Part of a small language model's weights.
Size: 26 layers, width 192, 3 heads of 64 (1 for keys and values), MLP 960 SwiGLU, vocabulary 512, 17.1M parameters.
Training: a variant of Adam for these matrices, 307M tokens.
MLP neurons of a small language model. Each row is named by its layer, matrix (gate and up: input weights) and neuron, and shows model dimensions 0-191. Each number is 128 + 24 x the weight over its row's rms, rounded and kept within 0 to 255. Numbers have three digits each. A neuron's up and down rows have the sign that makes its largest values positive.
Before each neuron's rows, "fires after" lists the tokens most often just before its 100 highest values on Wikipedia text that the model never trained on.

fires after: "r", "an", " B", "ro", "a"
L11.gate481:121079126112139135079141079125156142141137112096110136183128123142153083148148105136121126114155118120083135148126135135132101144124113169158131128123118170152150133083131130141152123096173106144148164177121138082113104129137126100139087097107125136128149148128135147135131152109123114094101128135088207139125163143144143096121151187066163130125128134083140131133123134118142105130105112144123133135098104129145172104142136156124144111108126109123144114113100119107126078135133154170150153098149123124131117133126145157170188130062118150163098156159125082136128136093131132119
L11.up481:138150140138128123159108136135120123117111175148126168130123111066144190114137101158108093175138098159173114135097128136096133123131133113176146172125144146130145134107112145113146126119134138087102060146129137140094115129148156127146154145173157148149133126121149148135157128083122114118122099158112116107133080135142169102098146119123117139149131139116096114165134115086124089136158116130129139122110153081089132150107137118123081142129127126163135156115132138109159091103104130109124125104098106090145166145127109148096117077098117147162176162198160111121118114095138149147

fires after: "g", " ch", "e", "i", "uc", " Ch"
L9.gate256:151140102128095143064115133157135130107107130103100142113096077131088174128109094158086111121095157137114165160121152109141131124117162142104112127135175103126131137127114142126127114119102128151129160136123131188108148125152134096142116132100145089096143126114157104134095122153139137120132157129133135151158162139094119082175142128129129095162129112152138127130134114119120095121136110154157125133119082166160093169108132127085130127122095149122148101127111127165138064163140098120100184150090142130100113109133145164111108123102189179160118101155114146144147100124095110155
L9.up256:172145151143089169113169128148176142094094125144161135111134116154146089115197114175121146121100134161185182170111130120129145132117106118123104124117098130135120123115139136073132136177097148103124109121091185136109105131144112128173128144106139114183120129107165101120111138158148117132106114137131139143134159135059102123139142143112109095136126071147122133067152129157123169126132105099115134112160133105128134139103120071149112071123097128155112125085144103136127136177133133137121090140127129141086127139130122118167116148105150113128140149128133127134125132144131135128

fires after: "e", "f", "o", "re"
L3.gate851:093129129107098135109128117106126123070148117134123136105149107149126116100112139133153127118133135165192154139101128141142132115130104117136092120121091121139176143084117162121125139111156096103146163120126125135127116111104147157087138121092102120142130131124104051133132144122135122061154113139133119110117152125107167115126108077131125147124109104117071161086136118148098104173128118187110103124094123124141120143150096153074166136109101113117107097083120124131119088114160075118130192110119161124119115134161119123120130143084133128145165097150147085122115128172141142117
L3.up851:121145097160118127073149126133097091099101136119123116114126118103123106111119098089144159125149102175090150124126139100135139172210111164134077112140116082112177144121066089107118101106142132118149127162128088138136113111179121157119158106107096143156125119130132129126098141166152147120090145149157093139121109138148124123160149147135102141106146131130101150110123087157078103138168135148110127109103139138118123141123130138101137122142122137105126121089081155132134058106133137114114125139116130138103135090100104161152099156160106149147132121124160117124130136162187128119

fires after: " N", " n", "N", " f", "ur", "at"
L5.gate30:115116161097096131108084118087099112136152127124111177137136140111121132119120139108120155102112136124075137156168145133123117152127160170099145130093141143125116106141107113118122136125144136171142129141102125061144160141131144151103137138110078119132139113157136115143134114103136097119082138128128148167119216107190149112134168161149152127123137126150153118130145130091157112148114162131126165174129130160130133164123148176118129114112126126134141119129096109137189151136169135141137133106148111117134079138168123123163096125168109105088139111116103091139178124113127183155
L5.up30:149124147127159147149136136120077098118137143155101107126119134114105146074163115109110153138097148171149129129132134092136140141143148133127111120087117104118131195115113144171099141072126182130097140146104136120135112152140157106138135071105089127086150124115139129167153128093138150169167104107157116135154148110097143105139105079153104149115121134163173099111142095135111150128141163142109068177133097147119115106092103137121101140137096144121148097134128127144150151119163137107187153138124083100156114113135119110150110133128106125094130103130149130124139090077127150127

fires after: "t", "ar", "er", " g", "ist"
L5.gate491:133133109137126133115144116153113148141106111146128141141102114115156150092117099166062093117139141130137120137086110102152106078088105131089131120158160121112130139126132096127106138123106153112115134113126166152134162141137126105139127113164195096115122131056100145137136117143087164122144153147153147098095150134113111159101160119096124150129144136111156150152093130112137114103149117146168139121159105135138092151181137137139145122143111092117178150085126145132149088126148146177130122159120171116145133228133128088133129143103147130118136115107125110113171135144122088115
L5.up491:112158134095177158164101133133090112141099110088158137105158158112138123104120141146083107127165114089102126117094124096123110130112133136086131137117116127127156128118168092139130114128126117116117137131134132132143144143151128112145125091191159116099131165091084132108154165132124154166121121170156156099121121122139128181122143096092143119122084143144134119139107122141105129087151093120137113165137126130166117086123136151127134121120138129135132146143099123135172128150122105100090125121097167055102092164119102095070141122096134114123127093112145125058120137190125140136

fires after: " as", " p", " A", "ra", " a", " P"
L11.gate39:128140093128124102124115126133111145129152168130138144089080083098099108107119100118046123160142136128106145176199128116098131136097114115159123122119164128130092124112127142155131124121171098154156163134117151143124071125138147136100135092149125108115105082117106126145186136138156123105160135118104125118130165141134113104120134109108122094168138151162145122131116102147182103124118147157139125159133133136097077138143163107127131112124117130165131103157100152132205134162128151144138108120086124131100115085103175128112166153146170139106133144109143125119127141151108153125
L11.up39:218136105083120090127146143167111119104147153152141109124121082134162121105126155120136138110139119126138111140115126128099124127138090175100151146143148089131120149131151089148164124100101088137119145136132153121122120130084153137150117095134122145077127113139117111150092098094095147149142116120092093122098176171112121139058130157084149135124123128118116088131146107129102113111091150113109125193155150156102137160100148135106165130158108118120136142138121138140126100110063149127120139160128160134131082142171099132164164116142127133145118130157118161136105124147152143131

fires after: " t", "b", " N", " T", " g"
L9.gate862:157133102125177150163112176128136143077105100100085165139145101148132161138164136137084143165137138134115162163123079122145087179102149106131115145112133132141124150094095111127102140127142107122143142143107158093093127106156128114132128131112152172103105118091173128117150116151158119127088140154123157165095143200136168111117126170159105136131144127152088141108134135123117114111129140099135102126144142146115129147128129143129119147150130077107148137086140157135159129129099139166136125092091106159160122108109118124171123180165152175143173120131125129101166139120132142135
L9.up862:118154157131127113153102140117110110152135117132092134158146136121160173147152157072124117133144180164159176108154100069103143154107102170100114113089115113139141132095106123137130097154161176081150123078070123121145110118146120128101111165135125144114082103099143111109153147096120148110153139134119152133120112139100144109118146125167119149144127149137115108140135098113116148134091132125110172134129106128126153177118101137115091123114065149114170153118099170135131148097105137139121171151109148169102143177153112141128093134121120128131149102125125166113145141149155108086

fires after: "in", "u", "g", "et", "c"
L11.gate720:148116112126120113112174120146096136090135144100136140131166132069144147166140138131095100075108143118135117180129134089125124154133117130101115153132097111076173132161110132151111127091126080109119092145106146106105124145127121150093105120113117143115129147092165096143081153086136113125163141113084122143105162119154173117118124074137117139136100128119121158161133076148115130174107096107151111127161137145139136106084128149088104088159125128165124132160170130140147138123159116120109171143164082113123125144129130156141154150108160144156133116132155169145128137154110144088
L11.up720:119097148119187169113117120103100175087110141153176120143146114111159148127129132136126098119106130133173100111112152125143107161117123108113074121099091126138137124143126117089103128166117088094116087147121143147132108108139114141119136157103144146117145182124156092111151166143154150181139115142095105143156132122108159091132121103122119150126118176111127112125158147154125105145109137147133095109158122141141123133120127141189147144126133141111162169127143118140094224139133108123150123126141103085134096112156179173091082124125113151110126106107158128124130135103115130097

fires after: "e", " m", "p", "w", "m"
L18.gate164:142173083073134122114136148108131121120135105120143128092119136167155144135136110133095102171172120121135160176161124145134141123111107147203117139128139087148131150065133159122131128131150080164142142077098131126127055121105118143110123116110126065153139127137132115133162158111163100130173135136161129099126122138112134065148152125129113149083138125143153110115106121134120119093137120127112096142144135151158161142146121123113092144131077109113097107114135093165126171096123116153159111103139128119112110155121135122162177141155148159105123124136134108124135160149146132089
L18.up164:119100140114113119127108158093136153139122139140105120119092146132131106097105112166171088132124089118149122148124171109129121144097150126123135071134108146111137153129163156130145121141098103099150107139089140130126146100115167117129152113125199122095191121094130105144110148128119125094133141124147148176140097125084114101045167154163147143122143079121118137157147155134108075128084164132132144139124096109095097152148160133138176118137127151159096086101154114148117118066135113100121122115141104109120096142132131100118145118130115103164138113141099104108116135120110143152

fires after: " e", " S", " se", " re", "c"
L3.gate86:139108147138157124142137158143095083119095122161123144109133116118158081119124088162143102096129147138155158139157129095118150125115116170095130127136116120124149142095148143157099168099100088100141159129134120164143078084101143147131084104096092114088109161113100111109145133113158118082135170128124135102109143105126092096105123121079165098124125088098169134111134147092117133144155160151154146113114133147112097090108125152127164150103117118123136091151095134149104113128109109102121112148120129120154070168152120174111127130074171112135132134096116151159135141139166119117
L3.up86:123082134128139093158103123142098104158128109142110145128119085121172110136143088125155097099149104108164122115168085117094086106100140148112139124131120081104153130106140132159096129135103092115115176126141121150138080082107146151106141086120109082115108147085134108136130120099138127101147157150110140141142161134124089118083149124080145135128145099072153110117134127084115117115157171156131128130133158122139092154102133163120158140111109104161119135119099125139121135126090097119110122145111102107141087177149099181108133116102140070087134122098137152125104146122148107123

fires after: " re", " M", "re", " C", " m", " c"
L14.gate278:131164080119129143129150103121136141131116118132075112132059090202093106151112118132148111129122148148125161163149169143137147142112131153167126113100135114126094150133068130119081159092115128165133152171112152106105087117163134118098090093126129120113152126139121109102101112102156122119125125154161086149121148158144153090170142145067127142159114114144116154135127118141119117141128142112127156138178115147130144159103163152143154163098084134146175120128121101166121110156126116105166130137155126128151129138074108150130093158159140145143137127129136129117089136146143108142
L14.up278:129088123155159129105145101143120130171081137134136121100124110153141096127106128098214121149143165114167135143127143114126119107117126160114158089085093101158093129176133145129126141118148107135139152137137118087121151120115088110165085131112125146157169104145147126119113095113112118138176104118138158132134141139150186123097161110124142107138122156119154119164079123110123133108105111161120128139128077154099116091122154159147099115140101158141184097129116109130164120087122120114137161099162088070138153109120137144152077160146137141140130112155133147125132130151130150097

fires after: " A", " as", "is", "as"
L9.gate474:101143123092147146151109124130118117142141102168085147119076111130101108145098128140121106115121130150138104158143139145109083140125138109136129129121183162155100113142146113112119061107140177161098139203141154163113136130123149155116137127138139101105096116129098108105166136142153151116114127103143123120116143147119133112092110095121159155126187092164131153124112150123142102142100136132148156147149169087123075153105112162125135120139147118105111161143162154116139084117132150180128123123137122122142090120150152117147208162138105146112127115109129135127166176144139101094
L9.up474:142086116075151097104144124142142095122152100132096088115142050129161089163110137120119139105141123147151086116092128132131114113129123124103134128147117133136138095128121142145129143112130084112155169124137176161131155109133164121114138122134127138143125063166143157095119141131146133149175126145132089105114161128141132113107125111109144155138126101144122137118078119114117128148102105093171105140133097142093132077108129164147087112148167131102103079174091169110110131170156088126119135165118117114100108153100134094165108137100158099137097127094109107131112167115136132121

fires after: " on", "-", "ed", "\n"
L13.gate469:173132141113112128120127091122158144161111105153132142118112132142146101120107125128122128118129118157092093155145128108143119155134083128134098149099128093096116132124093124138147147108110085129129131155166164101157099135108099121190136107091118095120148136159112084119139112124156147119106092188172134155115160152077107110092101110126127081139132196143116157132139127131134110126139128125102122115136096108133072122096122128122103162103103131166097116109104136117141166133130086152141091163120107161129126162115097156137140098094149154108131068133135112152152194140133135101
L13.up469:117120128085120145111123145133177132132121136087141171129157152107124117156083195165129140149079093127097124092108124121120084123111130152118189115080144176160157146133140133138091112170113100118094090150138168112114091151120115165138148129104078151155125103132116137132135123131097113159113120116113096135133145130098150132112128147177132140180149121134162107120133143091141105138127154124106116160163122153144136140143144163121118110140091118124140132092127141080129162143137119153100118130175132143149099110109131113094090153135125131080156121160188125112138148084116116123

fires after: "p", "f", "up", " p", "er", "8"
L13.gate487:140136098119138177104153122155114120156119146100152122121097105113123088107126163112125131091106155144077119133149098076060134143142089130120077131113131109152132140100143089172150134126183149129133151086118124105140150135125135162069136098107165091157086129162107151112149126122126110123116100168180124150139145143121168103122118104149165151129164130154147139137117130137130115166147130103112118132125152154081122166121128146081152142145111116142156114122149090147142126121150125135170154155148122122146139141138142148099196162139112161131112077110118110128121117173135133124
L13.up487:150095122154123091131099137110168136122107137169131147096113115142104158133165157121153140134141119139086154113089091110092124141129166147123122088104144135105154144137107071106102141126124099107117117116157144117108140116162155179145163143153112106126146135139122175154125135184149116147112128119092082078184088175139126135133146148144127110122157093115126120105098145161138144139156106116119120127127135117098123111119109153114108122092112113120116125118145166134133048097135074150137133136126091101110117150153102141065119145123118151107172109146148114095131105134108114178

fires after: "ar", "e", " l", "'", " st", " N"
L11.gate815:116136093127164112130112123132132122112121120126137108172129160092125133116164180064098105104123117134108127149154093130137143129154124150117129155101145164099123129192089176117124132072109143125136134131115128085119151138129118103070134106132170128132125121135103138129115140124168127095118126101170144152102146153107156130115108107100156125129127133144145134130144085121124133118134083155155121136131134157116151143141116187101141160149137089137153108091105115134129143146124166146189178154129134151134094173129083146148174148109109186118096055133144132128119151140114120112
L11.up815:135088137124124129149143146098105105085107088120113149120130153111129101127174116111132157157096130115111119116120148133120157108150128088131166141119111111066129125122147174142121134089115100138143124153119090105114135162142172162130085109160096086157079173132124117121097119122082124103090095151110119117095122099158149105124151112172176161115077143105105141157185109099138146137154123100140095122159131118141110137095109137162091140117118134116167131100160154131101134164137166119085078157108119134112125155116109110147174135130127161128177131119109122147129107131124129134

fires after: " p", "l", " L", " l", "p", " V"
L5.gate150:152150116119140158102130121104181108157132116170126108144131075119150127130156106112126123091142138143136133144120147110160154122134111119156104140173136127110131093132117118127138119134108119165105142114124163108147115122133125114104138086093128140141120134151130144090090097104144109103168075154082108141144115116125113127116114175093102064157119151109114106153109105118138103130126159158131135113138068115118151098128126149137141125109101166119138171114084109125121111121116161175145173134126134106109126099128093160151117123083133133179091129142138109067145100085149046114
L5.up150:133171162106061139142109090131126134135141118143115123147103118137125133132124103142127104159147103095133123088150153105130127080142113122128110124119127144115178160131115130133170137108130104143099143118141106133166090090121103117143119183170213097113156122169143088137136079139117101145128099172142139105127110136113153116130107114116133115115102145150138135147138126122143115122132131142118134140169106112139152088109104114099181098131146123118148101131114133192145109140058094119125172185112117120107087140119125104133126106082108168101106165122132119153155108108145099140

fires after: " R", " L", "l", "m", "o", "i"
L3.gate409:129104104117106149114081092145130135084130105177080107128140094141103112125138111169113145096135118142122201172143157091119120143086092148165123137119172143087168180116113109158156119120175145144132127173114155114128116132137137124100117147123151122105134111158117088149123115130148117089147112133124150149114184066178125110132123115135123152127151136161141143111126140119170101151102162113163095131133115151083148100152141119143125135104106122150149137101132115130126118151156109162151155136129130142127144136154114136157135106093163131113095143158114107132174128157086084144
L3.up409:119123116117090168155104088141139101091141146172078120101157140136133078139131102149133169107147107078153192136154143125128139100115097123161139135137123118064131180134142103136139097138109159138084138125155111125129135099116157116142116163114167106096141110144117133123152124118085137139183140157100126139122130080132146139134117136147123136108124169142106122076153137113136119099116160111171098071116102124149167099148131131151134122084131124112143133081126104117121129109117124144138147135121128108099128127155097113141128071125122119085116136195163101155107127128131090147

fires after: " ", "g", "t", "i", " re", "c"
L9.gate738:156119181121126140083130148161093142133146131161133139091167068133124139121149140122154129135100088137196159174158137108142161116063123139137117149127121108146117147108128154144089115167151150135165146115128131136143157115131158146147118111088127146121113166114107103127113136120123131082147137173110157128092159114163099051112121142130134056134152106146148107127155108134166126136128118121133140143116104138127095128138135104116121108136128112139123128132095114147136136169103105129130161135142117176153072128130126165113150123140151151169094161132100117132166163123146108083
L9.up738:141178126128117129097130124093174109101109117126154144110142122124151114132117123138131117104117134154112094134111112111106136137164097103110149128152149100126124143140136114106110089149143122120126156104083128150108124121142129155168148051070132111134101096155101119126111094150144169141123119131164101111114159140117081102129149135130088146142129137138187133094168130079165160098161098132087141084139151138108102155149117158117115140075105092116127060153154093127119146117136110131068123155110118117120100133132091116078124095100112119107127115155124143135113141116128167163

fires after: " M", "l", " m", "ic", " R", " al"
L11.gate477:132193119131093137136107142128103129176099105115121134113126132206125142161105086159133114126143127131101183128147103125126098135097111147107115119107133136163178136146110135133138086114144161118137130157111164139112147191165067155114119128130145129118130114132123122133141072143166160116123143108127110143117118126137140108108168163095093124154142085160138155084124136111138111168106118138118131138191116131122151135116136164150145092166090108118105089115109123182139109132150133129148157133155130129133138136115092121126152167134135160118157098173146137090143111165164138150
L11.up477:139129138133125147162130149112119126165104092116124125131112163104199117115100121127180109113123099131136134130165133126135123128106128110125116112090164130141137143119103140182125128102122124132136133148069101183127142151177105098106140161122117128126193124136103125113168136135122163146152095218127132127104084115121149147122149120135081127135143098179144163102132153114170119147133135114126142179147114142106116126107141154166128155128101109109151096147156164145155163113158183086144145108130143106086164091143123136107134142117145106151111123143149147114123111144163147144

fires after: " Y", "h", " h", "s", "r", " B"
L11.gate835:107129107149134137114136107145105162147146119143164127142108114172131175155126154112140063114128130142138113141138103123137097169135126143116142128129135148143160134070087130150139114153126104159128159146095207082167150139159153109115098117153129120128135131108164155152148178117180111119101130129127186135165146136177112121104140132108105120117132081120142099106144161133168119114153079088147127081112160106129130110113095117115150137121153112120122108124129160137103140129144119164119121105111159133126175105110126132122173110112148136191090151124110110105141162105131104098
L11.up835:124125095160164085125120153096089144141142146181118104152149127106174168117100132100160112093124141144129121119102133121148104098124145104123159128169120157140163158093116134131141143118183142132130126146143122098152135144128152103112150129117102145138069103076116176127120115134112106100130181082135147099110124131167158090114118155109137148169109098129097138151120137137178123133122084091125100081164135128089173114133100083148160151115151104116122169122164123148118102132114125155120131120116100106134111119111135116119117094079111117134135158114137169076136103106105143119

fires after: " n", " w", " W", "id", " f"
L5.gate873:106136120085119141115116133123108100109135110114116108117130124101120081106144095100055119128100134159077099136155108164139140120154106145122169141107123099068139088120129098138117099077163126145134129120142140137155110114138093106025153094111108100121087115111118132176149118122118130135137105148128115146136136120091131077156118169111132194124144130121114139107105100116130127123136133131144112164163148154135133133083129163098159152125158130134111141125124124100148161133191115152131133096128139143130111108156156131077115116149125148120115088119114098134140148093148105128
L5.up873:112105105113103069130131096141095143120157138138133142129119113166148096114142129116119161152082136149131133125122097126139150098113167127132164148102139107152209130098163067145099129107129121109130129155129123176139138159099105135100147097051088115153161125127115128156134118143131112141136129151086182103136167115123141139131165111104103168086118083143128107159087129141154145144119151085108093140140093128118177109140155093128125121130157101115088151127129123133158179119125177124148140118135122130134093107132134092149119121120149132116108122086105139110110116149111156120

fires after: " T", "g", "c", "re", "e"
L9.gate470:152133132127127161150125139152112119156166132092143164129110128112141113141170111139105101131111117141126095131147115124132133094118126113102154145102135145157115082082128132121138084133138113139117083124125128131125135133143150113126042119125116148099072154087140105109147114130180147094156079159135130140102145129111145078102133095174107110130197128130066150159149146067143125130147083161119129144130139114090087139077091092125131145100101133152152133137150144149135104129149150121163129146151127100108144117163125152148116116105134138098098120096125131109157099134157130092
L9.up470:114141092098132148118114171145143093112134151112100158078098101110129110146107114127121138109106144175088127156129156087094109102175120140096123115111156118098106135132122129104136152086143135088100151099121110132105133135149109079124145070108189106112112137157152128128108121126124140120122134117174121130114160087135161113126103105123122139139125170112114179126145096118094158168128127118115148116105092113140115146181154125094134131092079106120164126154131141121138083119140137097103122128174172108140109147137099152103126131128130117137143084126090114169090128138131193151

fires after: " F", "ul", " l", " p", " V", " ("
L5.gate186:157147147117140160106089105097179141133114112103142105175119090103131110173189104087146138142129111117142133153166138111110122123165132149136112136141107189167139122134114115139102131096141128126171101121130165118120097125180141105115159111077118155149140158162124155094130105131173131097136111104134113126203149159109121108095143106136136114127121149109178141106155121121134145133146162130096107101123129132104133132106128155107117143138146117094110071110089126129157106134142117116152174113110089154145119127159118116150158142104126157122119107175169116086168117121147127151
L5.up186:124122110112108129132140101110109176118163142150170120174127093179116137147143106098153156130076135109183106128154122165130112105131137085110129126146140138145136132146135117136145126127112139151127111086160153103116126161107127135121141076134143106095106153155148194069151129114144094127143087123166139135130138106105103135105116125112143093157107126134129117150104104133167180153140141133126124139162098126145110170149133114117166124089137137107172126106096091099134171118103099095088150178138099077161159118109100098130186118149123149139155125141134140119139123094138121134

fires after: "p", "u", "g", "og", ".", "k"
L13.gate311:142112135119103129084122127120097146114137137108113140110148135088119153130142104159109088157116110192151134149103134114155172141143086165151154146095110109136168143136144115137137136133174099107109101112098110137102112161128142113139112150153138098140113099076099092096125131137128110133128150157105136152112174115140148115144100125120115143115130097132162150135106149100120138129101121110145140119167158109128119143149141106130096125176108164218132123081109105154139092142162095159113167142138118090128144144146162105157131157155128151163150104173092141126182159146130094153
L13.up311:173112121128142158153111146080162115122123140125169121116108141070129129118159113106110101150137148162168106130163133147116162149118101157079141109141138099119098117118130095093121142180115129137097129111155164125111164156095128159108112118156168100144171134081129109127122132131091147124170170133107081096117153169114148149102145075146157144106141122143118161142105115099117168109097126164107127106143121138166119112111092086139124164139121125140155126124165154099140130094143101152097124090125108143128139149126172111159137141125119128152151126150165152156178119113131081122

fires after: " M", " m", "m", "M", " W"
L18.gate456:132124097088118130147120124116097117072125118099138139142048086188126142158129100149107101138150121135147123177117125104123123159114130137125104124132173126150174119141117153137131118131106116151120146127152113097113105162137146155080110164125136084102121092094110139140121141122190103117173121158137134128165147144122178153143150125153146104086123131125144124141133150118125099089115116156153110160126100160121110089120135141091048105112098139137151096138115120142100128109152117145124111133131146135130155119102098076098115104114132158138126111124095097163155139167169129109
L18.up456:114091102105152134128117124135112145139114173085121078153166140148128155121092148146134186097093161107151140097128138138188097102109106099182083126164174122172104121112126162138116137120143083143151149140116146134115118134129107138139146092114142131132151115136120143137122129098136077110115153131081136149121144154076084127133161091150143152114118114130137114136133115104070088122093114174157132166150122093142128117119134127113149105124152146085115076107154122157149144088133089144144124107133132107119086136133117145083159134103130083105168130098120135137127104128133141131

fires after: "e", "f", "i", "igh", "av", "er"
L9.gate383:120083133081151147144139144139156155110135144109100120119140099105120122157155095126118088121153127176100149175121129141143118156170104101124118115141077185096142134115097167102106132101131147133161140105147119135124146164145177117150089135093181121145136135105142125138111111126146098131117115158136166144106128137110150113161123110097132135146102093113109155147124119148123069144167120153117143080162149114150126102103131203133148143108174125142098074108142136126110112120149139126145160155146123090122076132146099145118143118134135162095105100137103104158099133157102110102
L9.up383:135079118155158135099180111092084103179097083124108158146130140107098139131146134123114147125140103121106112120120126124059117151158096128103138115087111148165110082126097099113139140134148162081104104135121120157153139153133152168134141176150113134121159130124144139107141126124137127107158126136184145145123126146143136083126162121109111128117173154157138100139091119120140078133174132125123146114091178103174078145096125156112148106104142168133120140100119116115104112149151111089096131079098139141110111173113132115132136160158110106129116122132116144126142142150156169131

fires after: "I", "p", " V", "l", " v"
L5.gate801:118162142155133155136148118106144132131121130116136098185109067118116137109115129121098118089162162133108152162137148119102142149115104112152122126113119147119157098173121135110173094098113120126133127127153143081116106122088145128116079103121078134108141144130162123103134121110102125122121076135111104154165119138115144144138113117106096108100098102152153105102139153061119123150141138174162159131137116093150144161153120158054138123100107157119140136095101152150130152144096142154104181126113114153126137126137071188121180117132169107102104122151114123106112117130112140124
L5.up801:116116124114153169127145123123115145186119162134102111137150128147104119169134146109147091078129125109097139129137096135129130146149123111127159122135092121113116140139153126135164129169154156127163140140151139132147182100133155142156133154129139114155108161099153144068125112132112100162187107097107119114142151130108128103162130119132110125152097126095107094112141081130143139108127114133155108099158182105124148133089132136121140094096125190128083092122142135147158129156100114150128126177099105167144133155123135194119142100120122134178116164135073087093110126126106089133

fires after: " g", "Q", "ig", "an", " N", "ut"
L9.gate393:188117125123150116106117117135126166104108132148126157129098113121160124108173142129117116097131129163097143173118114147135182196126135143162111127099181110099140177082117141123105121125145114132132065138118159111166099114126130116103171162122097134127154137118129130124110107125093114144096105099097158138128187164141158137079122154107132137109126137108133130143188122114113118073125177116124126094135106127136177110162125124111137117166142096140142151064099127146136129123101132139142156134120097139141140149119082097142151139157178132130119103151121112132154130114160131121
L9.up393:137148171132132139162118120143107153081082132103131126125115158086178127077133133073125120138112154130163137162142125107129112172137093165125140125128152140107144109137131074130101116112185153114102141171137104167147095140145120185133124152133109127126095103130098108141118132130125130146146159090156129096126106114134146141135131119162098172138152165130086110126134137142138148180107137172110117183131111152175116158103134150130107107107122125167126098131151129150143130121118134117131175165148081121147117091122113166175167175158124099107127150097143147150147114122141149123

fires after: " on", "ac", "ed", " e", "ver", " le"
L13.gate921:150122119140141136127116059105145164125137151103119137124128117136148136139079116151119104156097081128087135137129108108120175105118124104140138128082155116098104132140113125121126116086105063152087113140129121113119136139112122118163112159111118120156169078124115089151120079148111113089073120152123106112153117133149136102126098101122129110102132142147128111099148121107183146138135134132148160128141142144136129108124142111104135111102105130128123111114111154140139206134138114186150115115102145157184145111118121111178120147103139121130142146217114106085135158149100102129
L13.up921:121127148096143183150095122083121170090110138111143171112150098135124142116110145117132128173128148142144125152180128122142117073158162145128142095157153158141135126130115141121189151144151142125119153139128089117152131113160103137115127136069097105136113131151069109137119119113100136096156117106159120130125083110116135159140148065123126140172139126168103142133130133098122144074148117148104106131141119167135101173143134109154142108156131103099131142126160111142141121103161151112129094098189167138096111123118081157118116136144143132145153154140158093088118160152123149130

fires after: " f", " T", " m", " t", " N", " M"
L5.gate937:116125087112117166106134095126126187135125123098114134114102077143097127151120120117141144108109139159110132163145119078127142090120163136113116150115139130159145094159126111148115065119177120152112155173142126067123140145153136114106117096102110131110152169141147080115095101090147129121137123077105128129121157169133139091159118147116122115115118143109091116156158131086136111113075129137134115138144137106126107134093110176109111109128124146123132151109152149173154131172129076129155100142135107108138116117078079122147162120125148165108136156115143099105157106132113151082
L5.up937:107104118135127148122155132172135127150064147127105123108137108131092105153156141134140172141104127170154137128133117099123179050134196114078130165087110120179131104152138131158135095108146119127095153145147143107117146110113132138135125094146121124114151149145125073128115139113101135161147124128148161111099134156121165109144140158104131107107065124121094091142129112115134118079082126109145110097117106122126110117094136127136106133137138164117133160120145113144143148143104093105151084135148083100119125089120099135140155087146105157090152141091138128121138092116132162100

fires after: " P", " p", "p", "ol"
L18.gate242:131126090126122129111109158179131127109142099108142130129112138154103151125144177061106148099158092174116109124091129101110102145159107119113143144158162103116150128170114104132146120132109140121133069085146147096086167126151125097134141093129115121112108126125104113130116107120131130089153136176127126153076128119166144128160122100124133130110135131124104110119127163134141088127159106153133104138105152141138162163151143128108109116106137100144126177144174127134146093126168134107165155115067164127145102141137144189147170126165187157136123112126154143123140132161155159146
L18.up242:141150097127086105127148130126135142149125162146125116105127132133087164108131149101117120143165086170059105121141134149098095136153121133084123123113106110147141128118119124162158140161136075135126098133135111156123128166112146096140161144144137125127157136099144113154124127147097110160137116153146138079127105119136112111118163171133164100139122115156065155148142152120118139157140096148134144110156140116131123169132121102117113084104079119096063141117122123114149114168132125113189080071148113150105129114132065132092097116140147125129114118168170131117129148118168120157

fires after: "an", "et", "g", "ack", "e", "t"
L9.gate651:156129138137085181114126158125134131099143095124130153101098115156118127110117120115093170103085157109136134188110135084150167141115116111133087129159126121137160136080124161164123112139162122108153136129117180124143111161117082083082135126164140104071155138147129096107139122121102131103122147138137131150096124123108108117124132115154113143123166154125124157086111066116140163112196125129142129132122142110169103168117119104142133142129111130158144115102129125157173110176112088146100141120113095132131134165075121097131146141124139142124089103111107155152148132143117122086
L9.up651:104155151138125128111127132099112137140114128106152113133123138085151159107189116125078130129070114187156135115114167132141139147191133103146127113143171104144127110125142116121120134142123118107092118101142097142141144113180161143142134145091095124136163161120101113159123152152153180171156112172126094114137102108093079109166116160135121161088140134156147121120141135108158138154113114104124130135124131161106110130113125139087110149104129134111088111134174146133147136151106145103103186106119078104102133142093101162102160136077136113114143153138135129115186134141125131127